Weights of a small transformer language model: 6 heads of 128 (1 for keys and values), vocabulary 13895.
MLP neurons of a small language model. Each row is named by its layer, matrix (down: output weights) and neuron, and shows model dimensions 272-367. Each number is 200 + 30 x the weight over its row's rms, rounded and kept within 0 to 999.
A block is one neuron, or neurons of one layer that tend to fire together. After each block is what it responds to, as a language model described it from the Wikipedia text at the highest values.

L5.down113,178,233,273,207,173,178,151,154,169,176,182,200,169,228,137,205,157,179,225,202,235,180,169,139,166,195,182,179,166,211,232,163,251,185,253,230,176,194,138,150,168,179,209,256,233,247,176,200,201,203,206,161,201,189,182,128,176,204,243,233,295,200,172,164,188,225,200,194,200,255,183,240,217,140,165,203,192,226,211,180,158,183,199,179,164,208,196,230,196,236,171,224,163,176,181,216
L5.down204,173,211,205,140,171,143,251,187,226,181,211,167,157,238,216,202,199,231,130,173,227,264,172,224,169,112,199,187,228,156,214,165,200,234,195,188,225,213,201,230,207,166,157,222,226,249,220,210,227,259,188,166,204,203,257,180,177,222,238,248,325,212,201,173,178,217,211,204,215,238,213,145,180,194,232,205,212,211,216,240,190,227,244,205,166,206,215,199,185,168,196,221,201,229,191,180
L5.down268,173,177,216,177,179,257,144,154,196,245,184,260,230,221,245,201,251,233,199,199,171,256,169,206,192,202,186,248,210,247,199,196,209,214,171,210,203,195,185,225,190,163,207,192,207,180,183,220,244,194,216,132,203,169,204,198,131,220,194,167,235,199,168,193,247,222,243,155,208,230,194,222,246,219,131,215,240,199,171,195,199,236,168,200,185,214,178,240,202,191,223,210,192,210,221,177
L5.down344,257,193,238,220,177,178,171,188,210,245,214,209,187,211,259,196,249,188,166,210,244,206,225,209,164,181,202,195,178,133,163,208,189,217,161,154,194,199,159,174,226,216,239,201,226,188,191,162,209,169,197,222,179,202,214,216,231,228,183,196,189,197,243,182,215,227,222,114,238,249,185,193,157,199,180,233,207,202,164,189,183,236,229,163,164,244,216,186,180,223,122,226,207,200,284,184
L5.down404,186,213,249,188,179,175,206,202,204,192,142,201,210,203,162,177,173,209,191,106,248,227,213,210,142,228,191,224,230,170,177,224,162,175,242,204,221,251,195,205,187,223,233,220,162,239,247,170,242,189,182,174,229,188,167,180,172,231,196,183,273,192,206,208,187,182,232,217,196,208,191,185,199,258,243,241,206,254,240,204,226,193,217,177,227,197,180,206,172,187,263,215,188,264,189,154
L5.down452,218,172,228,220,226,185,224,195,253,187,199,148,210,175,252,158,289,175,196,219,221,134,239,230,213,208,188,182,201,230,220,219,160,199,250,233,154,187,218,223,219,214,221,213,169,138,162,189,175,180,182,168,217,192,272,234,201,126,191,152,219,158,205,150,222,196,207,210,194,215,165,229,194,205,229,271,211,174,201,194,224,219,194,186,184,202,174,228,191,193,202,117,179,188,173,191
L5.down936,203,218,184,170,190,238,234,197,177,241,178,145,205,220,214,205,199,216,212,215,246,141,220,233,196,211,173,230,225,194,196,137,224,202,193,189,197,203,186,201,185,213,169,227,219,212,222,237,195,200,159,108,171,239,163,242,196,207,150,191,205,254,229,258,169,206,203,184,180,205,232,201,173,185,146,217,172,227,182,215,183,229,189,144,178,159,171,182,257,179,158,274,223,188,222,206
L5.down1033,203,184,239,158,214,170,155,215,198,185,171,188,142,226,168,245,219,181,211,200,197,226,152,201,196,197,176,186,161,233,208,207,197,185,143,187,244,206,195,285,170,225,197,278,162,223,174,203,207,173,238,244,249,209,245,229,215,208,254,211,221,256,187,176,250,191,248,230,231,199,149,166,209,198,243,198,204,152,212,209,200,201,200,216,179,217,179,227,209,249,223,175,210,254,242,253
L5.down1139,212,220,226,207,195,219,223,158,175,164,206,206,247,207,221,190,168,226,196,178,220,176,174,192,199,200,221,216,198,220,204,243,209,202,217,194,201,198,168,187,187,197,235,199,192,201,163,187,237,195,177,205,226,227,180,213,212,166,211,219,8,220,222,209,268,175,196,191,223,190,182,155,159,220,194,226,214,173,215,172,231,208,169,194,233,237,224,253,173,219,201,191,231,248,213,163
L5.down1157,133,207,202,210,200,201,167,238,164,201,197,211,171,203,198,224,186,125,180,159,244,250,208,170,179,143,223,117,193,163,181,209,192,172,237,173,209,142,199,204,160,242,194,191,180,190,161,203,196,213,187,256,213,169,203,249,193,189,203,244,136,180,250,223,208,153,228,234,228,181,208,143,226,145,215,217,183,184,173,134,212,207,237,179,161,160,192,133,196,181,205,227,222,176,198,188
L5.down2208,193,221,212,210,245,198,180,186,256,180,203,209,207,238,198,216,253,239,156,184,176,177,210,203,240,191,198,206,265,178,224,224,213,193,197,165,201,237,226,183,237,175,189,230,221,193,176,215,172,189,183,236,178,204,195,252,190,231,176,216,127,185,201,208,178,204,213,169,214,207,205,201,232,156,189,152,229,177,166,217,203,250,157,179,200,229,233,219,220,178,175,186,182,216,210,184
L5.down2640,167,206,208,193,267,222,246,229,249,207,220,189,211,212,194,173,216,198,178,215,177,200,230,215,181,184,190,276,234,188,233,194,274,179,178,222,198,210,155,251,245,223,127,168,182,214,151,203,206,183,196,132,185,191,188,197,224,231,168,190,162,196,175,201,233,240,219,194,183,205,192,150,227,166,150,198,180,225,195,208,211,294,160,180,179,225,190,217,205,220,206,174,205,243,162,239
L5.down2770,173,200,209,194,206,226,191,143,242,198,175,191,182,223,244,211,197,185,220,172,190,244,194,234,196,186,185,176,209,209,171,205,203,205,201,164,176,215,223,220,218,239,200,233,213,253,203,203,205,177,194,245,180,187,210,169,203,220,204,243,324,201,182,198,174,180,229,209,184,262,227,206,166,192,243,223,162,160,211,197,198,192,139,221,223,198,171,220,196,168,232,185,199,204,256,205
L5.down2899,171,186,213,170,185,194,184,192,195,202,259,201,188,184,204,211,159,196,204,170,220,179,185,210,180,197,185,192,201,172,221,188,236,231,182,179,209,244,210,224,230,229,178,192,214,264,174,222,176,222,218,153,177,165,293,155,216,209,241,242,268,239,221,209,221,283,230,165,217,239,187,171,154,260,213,223,222,226,238,259,225,206,190,179,216,187,187,203,208,200,193,193,183,257,255,233
L5.down2960,236,178,228,195,148,185,151,179,147,225,182,175,212,192,192,208,160,223,210,216,164,159,157,169,180,145,206,213,216,228,233,166,246,209,238,194,197,203,237,181,243,191,155,232,206,187,215,190,134,152,197,199,181,242,165,135,214,200,204,152,327,227,176,242,213,241,165,228,167,264,248,147,183,211,157,197,138,123,191,176,198,221,242,190,165,193,152,190,201,216,172,154,223,193,222,214
L5.down2979,226,202,200,171,214,208,198,237,182,211,209,225,163,188,236,255,179,199,165,210,237,201,235,202,191,193,207,179,226,213,153,161,201,182,224,209,182,177,193,219,208,187,143,211,220,168,155,165,185,142,198,138,200,192,182,210,177,186,144,208,349,210,151,226,211,200,182,213,184,207,137,158,264,176,159,233,272,161,165,128,176,195,173,200,172,217,219,192,219,196,180,235,231,181,191,227
Description: Predicate head before complement

L5.down197,220,206,217,193,177,187,182,212,191,228,217,163,145,213,135,172,184,226,236,185,184,177,192,183,214,232,222,190,219,174,203,245,201,199,235,210,194,210,214,218,192,157,244,255,214,184,211,230,216,193,216,168,242,185,186,145,219,207,164,229,130,235,262,175,256,232,233,196,193,215,190,172,155,227,161,194,178,175,173,200,223,187,212,186,235,173,253,154,182,198,207,147,191,205,188,177
L5.down248,224,169,144,200,213,223,187,186,141,171,218,178,194,203,157,210,147,181,198,237,175,223,205,213,208,191,212,183,195,200,201,215,184,202,209,167,210,216,207,208,194,193,203,201,192,260,190,189,232,226,183,193,229,172,239,191,172,218,216,168,293,194,225,221,240,239,188,243,145,174,231,244,196,181,232,210,156,218,233,216,191,159,159,189,182,215,287,178,176,202,197,276,217,196,221,175
L5.down385,235,199,192,210,196,242,250,182,167,280,147,219,210,213,220,178,235,184,232,215,220,198,251,241,188,132,198,189,198,187,243,220,206,211,169,193,177,222,206,241,231,196,193,183,201,224,195,214,205,203,234,224,203,191,194,184,232,206,170,196,321,162,226,179,205,232,141,189,198,173,229,198,205,218,224,183,213,198,220,184,187,167,228,216,182,182,197,195,179,203,235,223,190,212,162,198
L5.down586,220,158,266,180,242,172,218,193,242,239,215,228,260,218,262,236,199,256,165,217,178,155,194,213,221,197,199,240,201,228,202,239,224,189,188,198,194,174,181,168,171,196,207,203,221,234,220,212,214,233,203,135,170,232,240,170,203,256,161,220,140,210,186,227,206,214,203,179,204,232,226,213,159,230,203,207,167,205,246,242,201,197,157,205,193,221,226,230,206,225,150,213,217,237,268,189
L5.down754,171,223,222,254,251,252,211,160,210,207,193,226,227,201,214,215,233,222,207,210,191,185,200,194,195,209,238,217,202,149,165,216,223,218,221,154,144,177,164,201,218,185,210,173,243,244,208,188,224,132,245,149,241,184,241,224,182,188,228,149,117,204,135,214,198,212,162,218,173,216,212,196,206,218,149,223,234,169,238,158,203,170,249,200,186,217,177,162,184,218,198,193,219,222,236,221
L5.down1062,195,221,192,204,149,169,236,182,116,206,195,188,234,208,198,231,198,179,196,229,174,191,160,228,186,182,208,233,155,250,184,171,202,201,160,175,248,174,212,157,232,178,196,184,218,183,207,189,221,223,236,212,238,193,172,202,179,214,286,189,234,158,234,167,184,192,242,200,207,192,170,161,174,210,212,187,213,232,232,197,210,223,196,138,167,196,148,238,249,209,248,145,194,257,243,164
L5.down1190,229,176,232,193,216,216,162,126,132,222,258,247,240,186,248,240,203,175,209,210,193,192,175,191,136,197,227,218,201,222,183,158,150,168,246,169,216,205,263,197,217,252,198,265,204,212,174,207,194,205,161,213,189,210,222,182,249,160,207,215,351,207,244,227,225,209,213,179,166,213,246,218,255,148,240,180,247,203,168,185,172,164,178,197,177,223,231,230,158,180,175,246,161,120,157,252
L5.down1382,158,178,217,192,191,140,200,194,174,197,194,216,202,221,173,198,162,193,202,211,190,237,179,153,223,170,230,176,193,216,234,205,196,208,205,185,193,191,197,223,213,206,218,168,179,236,211,163,189,185,234,237,179,207,227,225,222,177,177,222,217,209,259,176,226,171,239,250,268,170,220,225,204,208,207,221,243,163,200,254,249,205,171,190,250,198,192,198,200,174,225,176,150,165,209,199
L5.down1465,212,198,245,212,277,202,174,140,166,186,230,229,210,167,163,207,194,129,176,204,200,167,225,212,205,169,210,165,158,223,159,201,126,222,224,177,200,216,245,205,222,228,176,216,177,200,141,148,239,227,107,218,205,146,220,185,180,228,229,233,294,191,187,204,157,190,218,208,211,196,189,197,247,206,247,182,197,199,185,181,169,160,174,174,200,211,200,214,192,219,189,241,177,192,167,192
L5.down1579,164,200,201,206,165,208,195,153,199,196,206,194,189,123,185,207,176,227,210,216,181,152,235,192,166,253,229,241,203,195,164,156,211,198,191,175,120,208,244,207,216,215,195,172,222,181,138,182,240,209,174,199,202,206,161,228,216,204,228,183,344,218,179,196,198,207,169,183,206,147,212,161,160,183,233,158,177,184,173,171,212,219,244,186,195,242,201,207,178,172,221,164,207,213,177,176
L5.down1746,165,224,280,193,217,219,173,166,200,227,153,174,229,253,203,168,246,189,146,221,222,182,182,184,180,227,208,203,179,202,250,174,187,126,219,221,226,214,170,170,207,188,246,213,220,161,177,144,219,237,182,148,223,200,195,162,215,180,186,148,152,142,180,176,259,249,220,176,168,221,193,197,211,159,248,229,275,182,178,122,233,249,219,206,163,215,208,255,204,247,152,191,162,191,173,176
L5.down2158,229,166,209,242,240,193,204,195,211,235,189,194,177,170,166,212,223,176,134,170,164,207,222,180,227,198,240,203,164,206,238,176,246,203,232,181,165,186,154,222,201,153,201,213,208,213,253,209,215,159,157,236,189,225,128,173,222,250,210,142,47,199,234,181,179,207,160,173,202,162,202,186,229,223,240,210,216,144,155,133,154,186,221,202,175,157,202,221,206,220,163,165,254,171,233,199
L5.down2353,193,188,234,218,208,202,219,190,141,235,230,181,152,253,198,220,200,210,213,209,183,215,214,211,175,248,164,232,173,208,183,199,175,258,241,216,118,176,175,170,204,214,180,241,227,180,168,184,250,174,139,198,226,232,208,206,208,215,186,198,126,207,232,237,185,207,242,174,209,244,182,176,269,168,203,215,176,222,144,231,158,198,120,211,177,221,136,225,183,215,183,166,218,201,184,209
L5.down2376,179,171,237,177,196,182,151,253,205,201,177,148,200,145,153,200,165,230,217,190,168,190,243,267,220,212,202,168,185,218,207,172,211,275,214,178,184,230,231,164,238,204,191,204,177,217,168,198,225,206,217,202,247,183,198,186,186,199,190,204,239,238,200,236,182,164,235,178,189,196,175,163,250,248,248,194,215,192,194,201,222,253,237,176,173,208,260,197,207,212,213,208,236,165,163,187
L5.down2446,170,205,184,121,202,196,176,154,210,246,172,243,165,212,195,210,175,156,240,208,178,205,215,138,212,211,215,156,135,168,188,193,135,166,154,172,232,227,239,285,239,201,247,233,179,210,175,211,234,201,196,177,199,135,193,183,226,153,146,167,311,245,183,212,205,175,201,187,209,229,208,223,230,172,233,187,236,194,123,215,231,238,157,197,185,178,208,224,254,222,239,195,203,154,189,251
L5.down2579,151,201,201,179,207,201,159,213,214,235,194,226,223,205,223,203,218,218,245,245,190,190,226,214,224,225,209,204,204,242,263,186,224,255,158,187,246,227,196,233,198,170,179,292,213,206,175,202,209,119,148,188,179,201,216,188,183,205,196,169,249,128,196,244,172,168,202,221,193,162,217,185,239,194,167,195,172,234,180,213,198,215,173,231,183,214,257,153,139,169,181,230,215,204,186,220
Description: List separators and paragraph ends

L2.down289,182,203,171,223,189,122,200,180,231,175,200,179,201,225,209,189,171,222,201,190,206,175,174,165,205,195,197,145,177,184,185,196,220,229,204,175,189,196,238,208,205,197,217,213,203,220,200,124,238,206,255,152,197,185,197,233,165,177,169,230,261,242,181,176,190,196,218,203,234,185,172,213,191,205,204,156,245,197,156,202,165,242,233,154,203,194,232,177,214,234,154,187,228,183,199,203
Description: Item-closing punctuation

L2.down2236,177,168,215,226,233,163,171,192,235,158,188,156,178,161,224,171,185,207,208,191,204,168,210,197,155,235,215,229,185,208,238,202,208,239,226,241,171,146,185,197,203,150,147,206,225,221,189,174,217,211,212,179,210,232,221,161,191,177,187,277,216,182,237,238,215,240,197,202,138,274,183,174,218,224,180,200,226,204,178,188,210,255,154,211,219,220,226,191,213,223,233,328,220,264,183,165
Description: Verb stem tokens

L4.down2136,218,210,221,212,199,208,201,201,192,137,270,254,215,175,144,178,200,210,219,196,143,224,217,219,181,200,206,222,219,199,213,147,186,238,197,211,220,184,226,169,156,180,186,251,159,240,157,222,206,126,152,183,154,201,211,257,201,195,189,176,186,169,202,207,223,160,241,208,167,173,187,209,203,182,222,196,246,215,231,223,211,169,156,191,189,238,215,238,205,224,212,200,213,232,163,184
L4.down2639,203,190,190,210,218,201,145,168,143,227,228,255,220,173,195,235,230,177,182,279,185,177,243,227,130,189,214,181,148,181,208,220,156,174,208,223,172,214,211,232,175,217,219,206,155,203,186,226,225,184,191,166,219,194,252,177,297,221,160,190,221,251,194,241,263,174,214,119,199,189,203,142,232,183,193,197,227,206,216,200,171,187,208,190,172,195,202,185,219,196,157,208,158,190,189,191
L4.down2663,180,174,197,194,210,220,173,182,184,210,232,235,210,189,231,255,227,176,212,208,218,205,222,255,128,238,203,110,180,205,220,223,149,176,212,214,150,193,223,241,181,197,180,180,190,208,172,205,220,160,214,173,231,220,271,176,220,245,163,204,256,226,247,235,217,203,205,170,187,232,154,144,218,217,218,219,200,193,204,227,194,186,189,184,178,207,171,203,160,184,185,197,144,192,223,202
L4.down2779,178,179,227,234,197,167,171,169,175,219,144,183,196,165,201,192,165,217,261,204,191,205,229,192,161,179,228,151,218,243,212,191,163,219,242,135,172,201,253,230,187,235,177,174,199,197,155,204,153,195,201,229,156,186,204,184,184,145,170,190,268,197,175,158,191,221,186,252,196,187,182,195,242,202,222,212,225,153,170,166,164,202,220,243,90,232,230,169,209,190,205,253,165,196,210,282
Description: Paragraph-end line breaks

L2.down1022,183,132,207,184,207,184,185,211,169,190,210,172,216,229,230,223,217,190,205,208,195,259,224,184,157,215,176,220,183,233,181,218,179,159,236,208,202,175,168,228,203,181,139,153,211,172,211,186,191,206,222,190,168,180,227,249,225,221,152,194,256,195,253,155,203,187,184,148,154,204,163,205,187,222,168,250,237,253,202,182,202,194,212,192,150,236,208,221,144,121,166,226,169,206,190,163
Description: Name-joining and, name endings

L4.down157,176,197,184,242,231,197,186,190,161,201,201,202,220,240,206,173,217,219,171,199,203,240,146,222,205,156,194,180,239,166,185,194,169,199,193,238,192,231,169,239,173,201,170,169,272,175,159,218,177,200,202,213,229,194,176,237,173,196,222,187,301,173,200,176,230,168,162,209,215,185,222,164,247,247,204,187,258,200,229,200,238,216,207,227,149,198,182,198,175,201,179,211,206,178,123,221
L4.down1576,199,194,181,154,229,232,169,189,235,231,189,204,203,159,193,152,192,201,169,145,184,198,261,257,216,194,202,239,242,223,205,143,191,221,230,220,207,235,187,212,242,172,196,197,207,226,183,255,174,202,217,195,220,223,229,184,177,214,158,186,225,179,198,217,137,210,164,190,166,268,228,228,229,211,228,186,187,211,178,211,203,139,186,157,229,131,269,131,255,203,217,172,200,231,232,215
L4.down2891,210,233,207,197,231,189,202,259,197,218,169,191,180,183,215,235,170,210,157,159,193,206,200,204,153,195,243,195,214,202,223,177,215,206,258,233,184,207,188,235,214,229,155,125,279,192,213,190,199,236,197,262,211,258,211,232,242,210,181,194,240,211,197,194,241,244,227,89,274,208,183,201,254,201,220,167,207,255,211,177,189,210,207,156,149,180,274,172,239,192,185,200,188,195,208,207
L4.down3054,213,225,142,128,174,215,166,182,196,141,180,149,155,205,224,221,188,160,187,260,200,155,239,188,167,248,229,206,171,214,203,175,210,260,189,191,227,209,172,239,200,145,197,162,213,210,198,180,254,218,210,275,225,173,212,223,173,212,230,236,282,224,99,252,185,189,228,216,206,214,163,196,222,174,163,185,172,185,201,231,198,201,224,163,255,125,155,219,271,170,237,151,170,225,172,185
Description: Location-phrase continuation

L4.down91,142,198,207,195,216,210,226,200,211,165,211,243,190,227,237,134,202,209,239,252,165,188,183,174,187,166,221,150,270,145,233,186,221,228,204,204,214,207,164,218,222,228,198,238,200,225,195,183,159,180,243,222,225,222,194,149,174,222,165,152,291,200,163,203,271,152,154,192,130,149,239,162,184,194,153,204,245,175,201,205,194,219,179,213,184,245,194,217,207,214,244,174,212,173,241,168
L4.down1435,231,203,166,161,249,145,217,203,254,135,207,221,214,199,188,250,197,191,215,137,233,207,220,217,146,193,182,244,205,162,225,180,220,194,196,155,203,214,169,276,175,218,200,228,207,254,202,200,203,227,224,230,229,187,262,208,180,217,230,203,195,201,160,211,229,232,272,195,223,189,165,139,190,227,177,251,217,190,202,261,215,184,188,204,239,260,187,231,176,220,216,170,144,224,252,180
L4.down2181,195,236,210,186,243,193,191,236,184,173,226,229,210,207,196,197,179,223,128,220,231,216,189,221,134,202,169,274,252,171,232,144,194,194,179,196,208,197,240,251,165,195,182,168,215,227,198,207,213,209,179,207,177,143,265,216,179,273,215,191,263,229,178,176,160,206,214,181,239,190,188,208,203,236,140,194,236,177,167,201,234,220,197,200,180,221,263,192,192,217,194,230,174,260,251,196
L4.down2961,172,236,207,194,205,205,192,200,250,127,147,189,186,253,216,177,145,134,256,192,217,207,257,187,132,205,252,183,230,174,216,174,140,177,216,184,224,224,178,255,181,216,197,159,174,172,193,159,216,230,247,229,221,184,228,210,208,192,241,217,248,254,194,188,204,182,238,225,160,213,148,183,211,211,199,193,156,172,227,213,226,204,229,154,222,222,176,201,173,190,198,248,200,191,193,175
Description: Predicate participles after be